config.yaml
num_hidden_layers: 10
hidden_size: 640
num_attention_heads: 10
num_key_value_heads: 2
head_dim: 64
intermediate_size: 1728
vocab_size: 50257
hidden_act: "swiglu"
norm: "rmsnorm"
norm_place: "pre"
norm_eps: 1e-05
positions: "rope"
rope_theta: 10000.0
rope_fraction: 1.0
qk_norm: false
attn_scale: 0.125
bias: "all"
tie_word_embeddings: false
parallel_block: false
init: "normal"
init_std_qkv: 0.0198
init_std_o: 0.0
init_std_up: 0.0198
init_std_down: 0.0
optimizer: "muon_variant"
learning_rate: 0.00639
beta1: 0.95
weight_decay: 0.0
lr_head: 0.00802
warmup_steps: 200
schedule: "wsd"
decay_fraction: 0.784
decay_shape: "cos"
final_lr_fraction: 0.02
batch_tokens: 65536
max_seq_len: 1024
doc_mask: false
train_tokens: 804600000
max_steps: 12278
dataset: "wikipedia_en"
MLP neurons of a small language model. Each row is named by its layer, matrix (gate and up: input weights; down: output weights) and neuron, and shows model dimensions 506-633. Each number is 500 + 25 x the weight over its row's rms, rounded and kept within 0 to 999. Numbers have three digits each. A neuron's up and down rows have the sign that makes its largest values positive.
A block is one neuron, or neurons of one layer that tend to fire together. Before each block is what it responds to, as a language model described it from the Wikipedia text at the highest values.

Description: The last token before a person's name is introduced: role nouns, appositive commas, table pipes, or the name's first piece, e.g. "singer Duffy", "champion, Patrício".
L6.gate128:555520486483466462504503517532531510520465486547513480506493527516516506457467508521492461466515538458521469490529495525474515491535477494528505483524493525462443480479484478561495466521474476502486490508521494453496496526495503566461473493463489543487514561460512487518504524544519539474446504454501484494467525516493545474484518491441508493490533517470480524477487493498531479468494
L6.up128:520504550486514529483534489501507491506505500526527516518458499466471511538481493450546472482550499523509494468542481495492491512499518500540521494497525489467472468492481543514454505576495471509519480523477466484500504523523481534501490475524500481494513467503521511488496482516467479493510526512519515533508474450500464501501496463514478506535484446514512515487498498497499492516516
L6.down128:553541482526510477526508470480485497484485523509511524479489452521473557525476478466443470484476489469512499505498556492504485465500472509498482469501515524488491509473493523532481487519475531516498473473489505462495568509493521524494517474508512489507526511483472500472539487413481512487497517509527530533523447467536477503505473519502479492519532493528487492499496502491517476505506
L6.gate606:551523504510557507488445491493494539499464541548461565458519496550493524499493515511468503496506486497464509487555516491530522470543425504560520489495519475486498517494511552550420503530493512450515542457515521509528524504493490482472508521468495516476492453515497437491487495519519487489486512519530484509508536516499488462522518499506527511516490552518505490516513511489506497511476
L6.up606:516490519504495483515498476507493489495503558530438513451526499538514484491495487526514495503518496511501512537542549469498456460518485530536546523480492516504492526488523517555457491553517524518518504483478521492546520488523456486514479471493488522532463477454448496457538521473549500488502509545485530544539477499483493502510519528478493478533502498496495499514489475508489489516489
L6.down606:503544499472504481508540456496530496523516563521492499509507485484479449448461512447525472500511521507487496531535472477452500463550440505526484520468514491480488528526514500432503493384509482463509540478463501537427528511470503507523484444539532489533515485462461513495514461475501509440463511505521519543484497473482504513495518470495483485555481504519472467510518484473459502525482
L6.gate857:527524509499517496495517468501526488494507525545458534480495484478502460513497463501495535487477504514484520533519546487503471501477499498496553523510467510526505537534480509505490451530508531520496505481491470458541505532496486519530473497512494504540497481482504476478484497502516473466469489518485478455498505477503495481491490531492526486516497531474484477509503513507472507534522
L6.up857:502483474515480504539505521471500537510519512499478474541515484509532524487521446477498572524477487503524479495496504489482491547494435465474546469499482523504508516529522526507472486466522519493502558477476484503523514515502451467496448467503497478520515493490530515467462526515516507482542528516498514485489465492495476491486501476505526488515523555527480469452515443490492489469531
L6.down857:493470491503499518527517518516526487524497538502510502496489509496490491503489486476537516465543497510520515480510517513487481492502457479521488478483501501474503455500461489514466518436493538471536484540510523489464514481535481531497517482506527488535497474504486449549512463495510479537497482503528503488457453489540517530502491473456469531483514500507497547496515487496508472478497
L6.gate1576:445457493530527461512545461540500496491489529513496497491486518497474498507533525491503487499520523479449445518534504521488506485504529501542504468540489530524472475488493500502464504569495535511501506492540491488471495466518532513523507473484496503467494514502505503502529500504532493500547556515508528473524542486532503528509542472518466534511509530490500530462487477499481473497525
L6.up1576:515491526512516463495535470543505508498502540495537477489492526518486484459525528501486501510499507503502458497545503502494516489501544468528484457523491565500450500490520484505484478557481510555509515506492499487500466495494505544558538479507495460529512501475491469524524515499495496463554541533516559532514526520504522492514528506512476567501510506521475480485483483509512493500500
L6.down1576:491480487504488495487476518503548503466501491519515495484501449521547474440499519486473495455505508533535458509547513493465482484519485520505523520468475511513511494475522456524508489404458505513510501514546520508504491491491492492480526483493525488506471472485542455482491526491520552479482463510526478518502506503514475480544512514508519493537489499484497505494487485515473479473503

Description: Fires on decimal digits after a point and on pipes in statistics tables, e.g. election percentages (16.7, 30.1), curling sheet headers, score grids.
L3.gate1656:505547521482505501467490558484482504490488517463489515490462505542509520484511516488471490462498517506485520539541514513494521528482513485493470491495501477492495479520450472520458472509518540517464493476447521507499447507522513508470480469481487493492504510476480472466475535532481549499503496447487523543497541484547512488528491486510461547515494481483524476520475527486496503483506
L3.up1656:553497496481474478494501505498487487520466499500457488450490521496535515476517492485484532490484520518527508505517484468471484522493478455485499470508469477523549516483505502490543477508575544470497532511453530494476495457473514515523494437478523516519522515478492487486524478501540427460502503481502521505476536519525522430518545511470527554490511484533492512516486491505542497558509
L3.down1656:515474516470485526497505527491508480479491523518455501467464510466489473524529529537476486519499500476483541497507529500485508483490525522538463482507485503525483534553484484514530483464519505475498506529519537494494464466519518496511473481502518508476484485491502481481517529529516515462497516525486538525482524489498535483496460498537469505502503490575518516493496511475538460496509

Description: Closing == or === markers of Wikipedia section headings such as "== Reception ==", plus line breaks ending a heading, title, or paragraph before a new section.
L3.gate714:497504478535473495529497519495541544534493509541481485486544467524533458538461503500495532482516502470519453517488482504532476498516455509561511486473537501496519496514522498526456519531555518508513493504500515528514476493480504463479488483475497515512514497548500484478502480494496498502480507489471552491515490528497492471517486499507523501537457539464546483505476517494487483484468
L3.up714:503525443498502521504499532497530552517517525545472474499547456532569474534483517498499513494522506485531473515522494495528465498499460496529511491462512491522539503510541501511433528530529497527504500479523517522519466484485500462486481515485499499500511506529500509453512487486524480531477521483485545486509473525496478451508466494513518496519455518489549490514452534490481478495501
L3.down714:500524442501512531509492473547504508572509525520505468509522496479557509496465469499541480512529494518516491488536480511542497490484496514538524515486520502508524501487514467517492494483548528506490509475522566487491491491477495488516532520473503481511536525516487518470465486522496453484495484504488515534491518484520494510512489494492506498496482517510507485521498498478521496507523

Description: Pipe separators in Wikipedia tables just before a person-name cell, e.g. after a party, rank or number ("Republican |", "1 |"), plus table-starting pipes and line breaks.
L4.gate503:540495488499500511507512484472519502485506488520464506474510490491495496507483457512501489474467464537540471517571522481489490488472522464563523484459542515525481489537527479525469485525519531520455466479458493487473498504476502516507474518483477498507508516492511441478498485511529523475523525515506491477511519482443499486488497513493533512498531508500515498477542541497489482489532
L4.up503:506498509503491456510554497486514499519568472475473505496504487486485516501479470471514523507463465504536463476505547503505502500504479492532534476482544534519489486506560466505492474530513506526476495441453494463501506530476470505510465519484448540489525486495485478510527499499517516483471543525497533530485523512449529473500501509496499517523514490523502512431514514501496467528540
L4.down503:513499462510459532440464535518507463461444542497486511510460474542507499479504535509504502485505482484536474523502496511479517520482443490514487565484542466538552472547487500546499483473491518471499485525546501489470511473477494517535516471495520497475493513492501475505468467498495483481533526480498505502489489432493534545500510495505490499496500555526525462497548514529516502512511
L4.gate619:502553444507514487529519484505525505518491447482495511496479527545503488513532518473515491523489491560444500464514488530428485465480503485493536470502455435502522520496470487486519545541491495529437452478488518428477471492484505467530540524473541524561497534498529471528527506491506486487496503481486519517500489461477479488516499552493527503477483465486482495539499495499483491517495
L4.up619:481450476478475513493498491501539507519465493519451484520470492484522527485489511475487489544484477532518520462559461494494497515513460496451549465535487462480501520504476468543494469511480471512476490452480528498517491478494498497464504474459502482511535484488478498518457515534457480468516489494509504522472467456499493463539512516525507512495505444504473502582486482523482503515482
L4.down619:512497474486492532483518485504502482486499486483490556524516535495518477476523499472500458479534548517494522493497482489512517553496492477513498473498509474525463463505514497521467499514482494514462484473477514523508491493503463505460494519491504501509485517477534487501515536518509491514485488522527485515518505496522488548512492491478504520518497475514527476526478515515521479508475
L4.gate772:480533469481491458512516473494518521453469489455499475507490493490477492527493532497526527452518540437506535460488568488547489475516498492488492522522469458498455519480459526542482448539511487503460490494511483468506495501504491531494534520519480480485480512515509489535478496524478469489511497509490547513496509492448478537482536478450471553519480486470510457515490488527512520534462
L4.up772:480466491496511489498481470508486518480509517514490527510506445510474524502503496474560520463479507485504542486506500532495477474540558523534503491490513490506507473509512493549478461520511508491480444481513492492485452466470469512509497498488475496483493495494511502482522487505502514471558538518532497494515508484453493508483525519507483497480498486483497536523474521506544487513475
L4.down772:492497498526449565496516500461543529509503523473507492534489490523490484509510504549515493504469531557466444476532487489554531528474486511499522463531540502486508468475515467481524488479467512490483535498488540481525580526494513515489486488482499494529518505505467479523530510485490508515519482519528489469524510498468511540523512512471509487479530532519497498505509506500507530513513
L4.gate1640:487477530458510457479538488501524488495505465535484478510512524519507476522492495473475442465474471478444496495493505503529492490476526465513520485469540495491468497527510481485492522469515493495523544504454492516528510518493556498488500479521509518505472507561525489507478494532463472485506513507495512521528499503455486486518535496476508507518519492502460520500522425490477535494495
L4.up1640:514537430490488456507539509524522479462482514505509484474494514493509492497486493513485487500458544449541451520524493489489471438500534512509512503513464500502519562502515465473521510510516487520476495478494508507485487504515494495470502463485510526529534507530510474453522500481524545481498458545512447519467533507484473512518467487509473502575490502540524492474532507512520515545528
L4.down1640:536507468508517497479517483504538506481511479561472526475531557548502509514524470520519489539483521467508483485525483473512494475495472515500492499497489509491485542462505453497529522512516516516472449484541491474516486518473512506523472461491528446488497551535477466515526496496494491510498455511442483511462541511479488536548508483531508501521479533499514467466486520560494519536557

Description: Fires on the closing equals signs of wiki section headings (== Geography ==, ===Preliminary matches===) and on the line break after a paragraph's final period or a title line.
L4.gate1:526508508444499523520474467504481505503478451565539469510560500496527503505490521516490517507568464549473505525508493492497510532511512516542488499488520508491471452519506493484526498529492496513500489483523472468484511466507525561465505533466501507565504504482519525498516467507490520481471491525463510517501514541484457508477478454512508512472487535465523481458516528473506474493527
L4.up1:511502506500452521500533466504505509486479499482492491520508532511539517516511504501531495527501457488523504527506488523501498513539499531522493523485552482499518505520502474499524508448515463511511512475498472468544495534475527497522499508469514482524496478502521517522458442528482487511473432479432479478494478546497506466499487466491515465495467529510517491465516490497529498501505
L4.down1:513504498502510471476532507506542508477493508480468509537481538531520493486494492480537452538520566524527461512523505534516471516524509518476483487508461535492539487528476477509549519473524505487497487505501471516516511481509471521461517520490445507537536480515522501509515510524501513493501505458442522516500528471467465501530471496559519514488455483501460524509449510519491481459534
L4.gate96:476528479503484529493512477524539545497503525489527488500476453463557520457493481520518535486533487490478504511510494475503478540481517523523504479497537484511530511506474532516463526434436499518481524516492509488508474481498496446525454564468513505464516557514479490485509508451500473550503531473491492482489524493531527471511495469487504485509455470504495496554485504500529491495483
L4.up96:485494472416518528511465466494463523500482545493490485473488430513533495499505514522470500488498478470516507530519506464477452527489510521498482481533504486498539494535502521476505502493490465521507474486517491481503504446491515496495463521475449505544513536514480465468501458504529510557484547483509533498502498516482521497469514494482453461533437505485516503509476490514481458517546
L4.down96:444515452482513543499517486538496524508482564511549476452500509512519494476447520490478506523482476463464484520495503461476497521456565500523441458505479512502529511516478514510482504521478494521542508512517539490550491500495517474473491489485491488477508513509441488500478485496512486546486509488492486499471495512487496512448504478493495500535526479465516511523487490488485456490501
L4.gate733:458497496500489520511535505542489480503517510461479468519485513467537475489497475469518506496482485477467515503503485542499492517463514505575473510485477484502514503447535504507528487509492508486440550513516535553502478493480495527503523504499507511545530495530483503480454479490476480481456465505499508537517466497503512528521496501506431535502498471518473565501470515485475494529463
L4.up733:488534513477477513484501497544504548513531510445484485508496536482489552525513496465515505495514462524470480478467511455497511472502513472528472502460514437497472522513498505526490508499504495509485495513493551533466478496474536476500468520513480515500522498495476449498485436463482498494465504508487504536508505512496482490514489531546484518499514505451503515506478467518458436535443
L4.down733:490481494502455494504500503506482496534495470453529484504513513512461540529490501510535486515464499494514452508536550479526514482454495496485528500528470515510503488454525534443512489522480519477506494523561480517487540509524489478497516493476497550480544502540489498528500517515501534504474534476532521499478489508492486518474500447463493475492562475490522492484489498531526496480520
L4.gate1249:511465524505499530471488528518439542547467506494573487506494506484535466517494506541506549456519502505513512511512503528493545532483493490512477456500527528495493450513534535485565513512496486459500494517514475493487497490484483460503520511487466470499516529529529488443488477496511509505465491490489497457520492545479482472506514500535499472503477519522538466473532488523525502492540
L4.up1249:503486531502474521516519519536494541526478476501460478481500474462516439518487522514518470492511521485507467527471463528468513521545458467531479486484504498498514479499490479475538466451486524497483492464505513495497492524529505431511519501530490473512515482504532528493469526513511510518505475508516496504515475483504467479490529484505526483519474507492511460463515502484537535520502
L4.down1249:472519467498490488473531511453523469489516518523499516521453501500524503481507486479499506461492509521468528429530523491506508548507478484527514490518495527507465488495523508539498512465503511507507491533467503534504455475504504508493472539493474500546474520525516460453550486497540516484481465451537515511484486528481495523518465480462519499545509518508494496492493520473504474476536

Description: Head nouns of sentence-opening subject phrases after the, its, their or a possessive, often abstract attributes, e.g. function, litter size, owners.
L6.gate656:483497479476545524519540515525504514509509484512548517544577499491502515519493520496481518516486464520488489462521518513537471521467471520475544521542527526506501490530523523501502519513548524562507469498453505497523506533514528520491487493467521496482533488531482496517527514458513482526487521536580542476521488501469485530484493495533499497529492500550483491515501491517517510521519
L6.up656:550552530497511546532520498542509485505543478494533502529505496517486522501482504500507513516497497522500468509518531482475503487515474516487513494517483493498478466493517534523510502457500481494496527489542504536503431497538481515497518513463505538512495508484449504537480520537483494518486536544503536495565538448488510499476496485522501476516497459524500525529476499458527519531541
L6.down656:510492528516524539523458482526518510509514508490543473492549498510507468539456481480483527503496469529486519491505485507533509534492507534498467508522445506454556480453506502504455513563521505539471490502486482483530500528492501508483536455472503532461507492533480446510494493500519471505515494543482506500521512449440479502509512501438518486492514511494484539495518498526525473475483
L6.gate783:465508501478488467503544486497513504511505471480460504472534501492504483508503535492495496523525538511511477476513491516541518490492531508521461494518499497506527509502530511532505519534501491527549530510480521461493543514538485462518499500452498513446545477525481512476532489523498477517484508468472441451497507493460516481469473477546496487513504500519497472487515507493500492509562
L6.up783:490480493465474491483519498534541511513527509454499456508526500530522524474504510520486517521545514561532446523542484496485542453533511524528452468536473506466518474500523476524477467481496475523529523548472480503463542491489562486514504459481513499482488418447484515551496487528472516537467510466524488480518501471482490500492507549513421473492485531501497525500518488503508478478547
L6.down783:484462517506500498489485478558478496491554485502489510498528518496513513559516478502497483512512495530471499502469494447484525500479516491498469498511507507552525528507506518510539512502495494524515504503489475504476551539495492480492494462511485486489502519503473518512528487499500511504490496455505486509530484479516478532496508493509476464514497493471486499517498459495489539486499
L6.gate1373:521508508490533446538495462454479518491524443502513483507510465510487479497462456542477507461509526503495498567523526457521474500514493488476516490496497488527504521518546485502480489518547518491493487519496507480483504494524532549488483474493482499484497500515494444513504481490505465512513580495498503539486487510442517473487495487504482503487543475508511481487468515475525480507493
L6.up1373:497539476464485458513485518487496495509495495558491511496549483482485516499473498518473503493527496498474504480497495532520513481499528504471477484489529528498486505555540488506478436492495509487533521501542523502540505462482525489496497500509477492491511484468503447527468523484486525501478477506478526515527502512425499517470535548495534508472483494493512499514540484453506530499471
L6.down1373:514500551483510490516551482486511465575514472510506485495555482475490554528530443464497493465497512485517534541484481478482493482505504499511522507463511534501474483530481482504513498514491488529540537505506484556484492524503509510480524465509500526494493528510470457498497530498491516490488493514533535476495502516444477464514533508483457560477477439443494553492518549503512470501502
L6.gate1443:520514483518470514502519519544553505491532500509529508527550464518495457498482518499479467535506508517520525498514576516493497487519500508491498562461494477452495460492529485480480510486529459497523493509561549504535528508509536485544474503495500494492508509507476503504444493497471523494493551500487520501511484476471496502504507529517498522454495462515515507464457542495519470482459
L6.up1443:473482580482501483496482533489502516484486488523480519504488507471513488477542501526453471486460510501542502527517468524477499504463489542514504487463495535500482518492499490530505483488474480508527520460483484527484529467484486458528485522484534475532505465489429509506527520487489502578564503491527470520467490489503501493528502502462549472474542485523471492522510570484480470537481
L6.down1443:487519468524510518524536544449522482456513527525469505526522474467511500537507491476519520482478479493493512506506502565505478513489539494501492500474535508557513439465453465482520479494508509505494460473524491512473544460519471509495510487433476508484533516521504518514498538522469505534510520492490550518485477523480499514532503470550559509525523490519466467535495494506509487503514

Description: Opening parenthesis right after the subject's name at the start of a Wikipedia article, before birth dates or alternate names (e.g. McCusker (born); also weaker on === subheading markers and table pipes.
L4.gate491:490488466509532507472545489519547506440539512521487452523477495514471509446517507502465500499511487533513481495488535530488492498491473516456485494505503479542518496527507480504483534529464507540509487516506514534517485507490534511472495474520517496492470526496491491509490502490487512457518486523461506495490513529521536552502520493487482537518509472521528490493511470524474498500519
L4.up491:520491519521497516509494466454540483485533472514482496466474468433490486492491497533466484524493508486558475491516472484506558516516523566449481501463512462509544511502498469484487565513486506494506476478514496533514532505490533529482511503494465504491463515479525461512496495493500480499427442510513509504480536516523534504558478471506471521514491525511531471476580480498518471494475
L4.down491:530523501481470520559488446527529511464486499475506500495494509481472511473479491442529446526509456488447566516493495523479490499534485495520530508490525432549525447472490489487513547458513541554519493492468484474489496489476480526473515522548470487533484513486453477473539519512515522484488494523457479523531477534519534517518489494501470516483492492496551526517517506508532473524514
L4.gate868:515521458509479496546464457455484466474552461489494491504511495550489481521502543505532479507505467525511504448512522499541488503524505494524468485474488500516501496484517521490498447499511511500501484480542517519518506514515476485474484507490497511478476506491490479456445502469494479482518442495476473513506511556473449520517480500523533468520506469539487509483491501467519530507494
L4.up868:532558518444488479472483534444509496515501474527503470505512507525533493465542523483490497506475519483472513506534500501530450477450506519526474477466495542517473536512516495516486521559519515495524485492524518493496484528515497478455507506490542545516463533537517498525516518497453487479451454481539495514517498500469465469483531502509519463542491506466463524508534473491438502538543
L4.down868:456504566510488493500561473484490503518537539462472430506479517520486516474496497474525468489474529488533483516513475485449513497500498525536481521475477500508469478482538491486466522501443545505507496488516499490463494533490524525524520502465491491470580483482466519526547533466490515509502481481457553511486467502492489452519510495494480507484518498517491509457524478497467508509497
L4.gate1405:511527512512502496471482506422515478491459520475450468495531447492545511524510479458490498494498509494500466535492482506504488495500508530540461454505458533575486491515513464442468492529509535499507476525478481482511497490485490486442452561519502504485465548489427527471482496545534488512489469498514520509497506504546476502493482521511521477487506532505506511494516527519482483448463
L4.up1405:466501475513518469445509507486477480508498516493504455469489466489496477462503459493488471484501504465467482533474528506526480503481546525500481498556511501489497467523517476539510523481451479516510524489497490499537487457492495511490507516517509500467465468502492521468494472514501535510479500477513495494500506486530526489495488469535485534525486495453507519496505501514492476501485
L4.down1405:464520517500470555533532479517479524512475521499496486516489481525510499507509499484503497477473482504495481510510482516500457502521493520519482498511517521517494471453508485469476467513554512478513540481491518515463477507527480490532529527512481517504485510500498500501498510524522493470477459536507498505513494574534481491490506462539511499523498478471520542541522510482468495482489
L4.gate1466:542467538516513516523512497468496493546468475491534487448500473525542487500449532453485501501488488511519500533458486517512471512503498478471509552496478532484458492504516491504514534531517529515482465517503496440482511539484458480426479509480517485486500465510511498476466524544505530502499448550493479540480491538520510517521516458553517502475497471508492437468491504504442493484511
L4.up1466:450485511476533481502505500480509497524496492493506475502479521538496501476496472495495502493469486521511494495484475526505475495531493487484484481499466501484474493490546476441475525527504515495501508507506497560516504505512498461464544498498580467513517519543462471470491515492513511501520510518482502504510502486504503507495506494547512475471505511533507525508515516537486532498492
L4.down1466:507547493502501530522508507478469492499464485501510502489488520533507525497548484475473508484526496461478471564479492543496525528511502518503494496486430524525542539518484476519516510482446494506509483491506514486460523548484518473527541479494509556485507495538465507498504512494486494501466526477496508513500505506516491529510493482517513554509506482484543502486531524496518545530520

Description: Opening parentheses, sometimes quotes or brackets, that start an aside after a name or term, such as "Li Housheng (", "Rowd (born", "Salina (by".
L6.gate333:526513487513526490525514506503477516514514502510426501477517486503482529504486498520493520504473482444509489516513497541542517493559511555508476485495442572475498509493481498473491515479504478471518493495478492467476482535508498458484507522506525480528483480553495515484497521530458498507509470484513514470545534494500478520528487531514488529492547509486481517481527480456480476499533
L6.up333:498523467537505490519490494508490526494541492505473510468503470504464494511491479440542509546521533498481464521522506515572492472520514519510474482512518498502526477479521522466505528488481496483502499502484488493538543546506478478461486553512505476510505508543494475499507516499483537504491509496475484518531480521536486523504551550508499496454464460516483495513550546464536512507496
L6.down333:461521513482507482507495461477481522543484502515490481494492494519491468530495520459509540527509478511508468483499468523507507484483500513461496489481520532511526513499509501497501494457483518465505493493455481493510437503469468490487469510481491483508463489507504491497512527511529488482507534512505456551497516473521456511460472550542501507523474485446499515518490509494500523507497
L6.gate1164:487534471523545538448514500556528468504515520484487497522513535538446505465499495500470506505515500498449518512476476496484530493491519499557452519507508532490501501483486506479493515528517500555458494448521487472516476499533544471506526522499543516513523473519516443462533467527485496488488485473509510480493491500542478478497472577481480498518513538521484516463469516489506536516504
L6.up1164:490511494485474514478490503463488503509495556531515514536526512500468478496473490505573490546545498517544513490511493520477483555483493495490494484473503472511564485478533492510447492543542507493523499492526560460468499488526489493472526532522493517546493502495483491510508520462462485530499495508486501475508481515552502516461515524480470477515533519499520522477543506514546493490479
L6.down1164:511484487511491490505564502509509502454524487537480459492534483471495511500483432503537501515568509472514490519489495513516504532490476463480457485482518488526494478537503475499455485587518490480519505465508503547508517522525521452519496522492469525508518523464492460504499520463487514507492521509496491497522524519523476510459524493514485501507487524536525525498483538477488491500491
L6.gate1410:533486505496510495521475505506486503524488475487485509474530538442480507466470466519456506470477469487485493487478492524492451522472486543509493524521533522505507454534442484512503534461513501477514500504472482514476543488549519482511499487489491507485459519472478525498516502521514492485502528508497525501530546535472554554508533537485525536461532470490473532462496486475467496488522
L6.up1410:455484527532547501495481518510500524533502463497498467515530483464476527521547477484506526507492494506503466537485519495506485498479508512496508477480495535533528495454548516517451518488526520438509505454502492496487535456548506529478520505497465534525473476495436477486538491485509509468472478515491483524514496500533472495531508483544500500521521499535507544569507472491506506490475
L6.down1410:490476503522511533517536496481544487527517470510460470528509448534483530571547514503513488522477471459530469533493549522518510501537518529509487514510493446493515514473497532473500501499512454452504512519502501504484503477499470502467504464549485495506476472558526512505494498488448505492486518528507511529512507530491438479471528466528466499499511513534540466539527476489499475460478
L6.gate1685:510515489498498476497501513536466504486514461554483418515509502523502519501518496501517507511515489516525476510477494509544488472508498479529507535499479551549527504501494457487517476525490509501531493509543500508515523484487465512495493512505505511526509535523531419515494518508521477488519491523458454501481502524523512483469472492482479496504487452515477465514469500519526509487479
L6.up1685:533472502509502493475516507483517479479529541495514474496543506506518504484466491443461491485516491520486472528559462510515515518500514490518513472487519456508492480526517489515495498492504505528518468482507513510498521540499494546486519499501442477545465515547512445477480537539548485496508532495540543496487500463533522488526496517576508486478549495478532527535507504488522523532547
L6.down1685:496473494476470508509505485507516472522495521520532529484526458527476484501499477481522520507469478470500524519502526500525526515492503517478513480492533505472485490516463500485473518541481507497477544500507485510497535512497499475505543531474526535507489458489517423524490523526502479552535560474484476466529569541514511470489473519527469491507520533479486494488507527534503506456493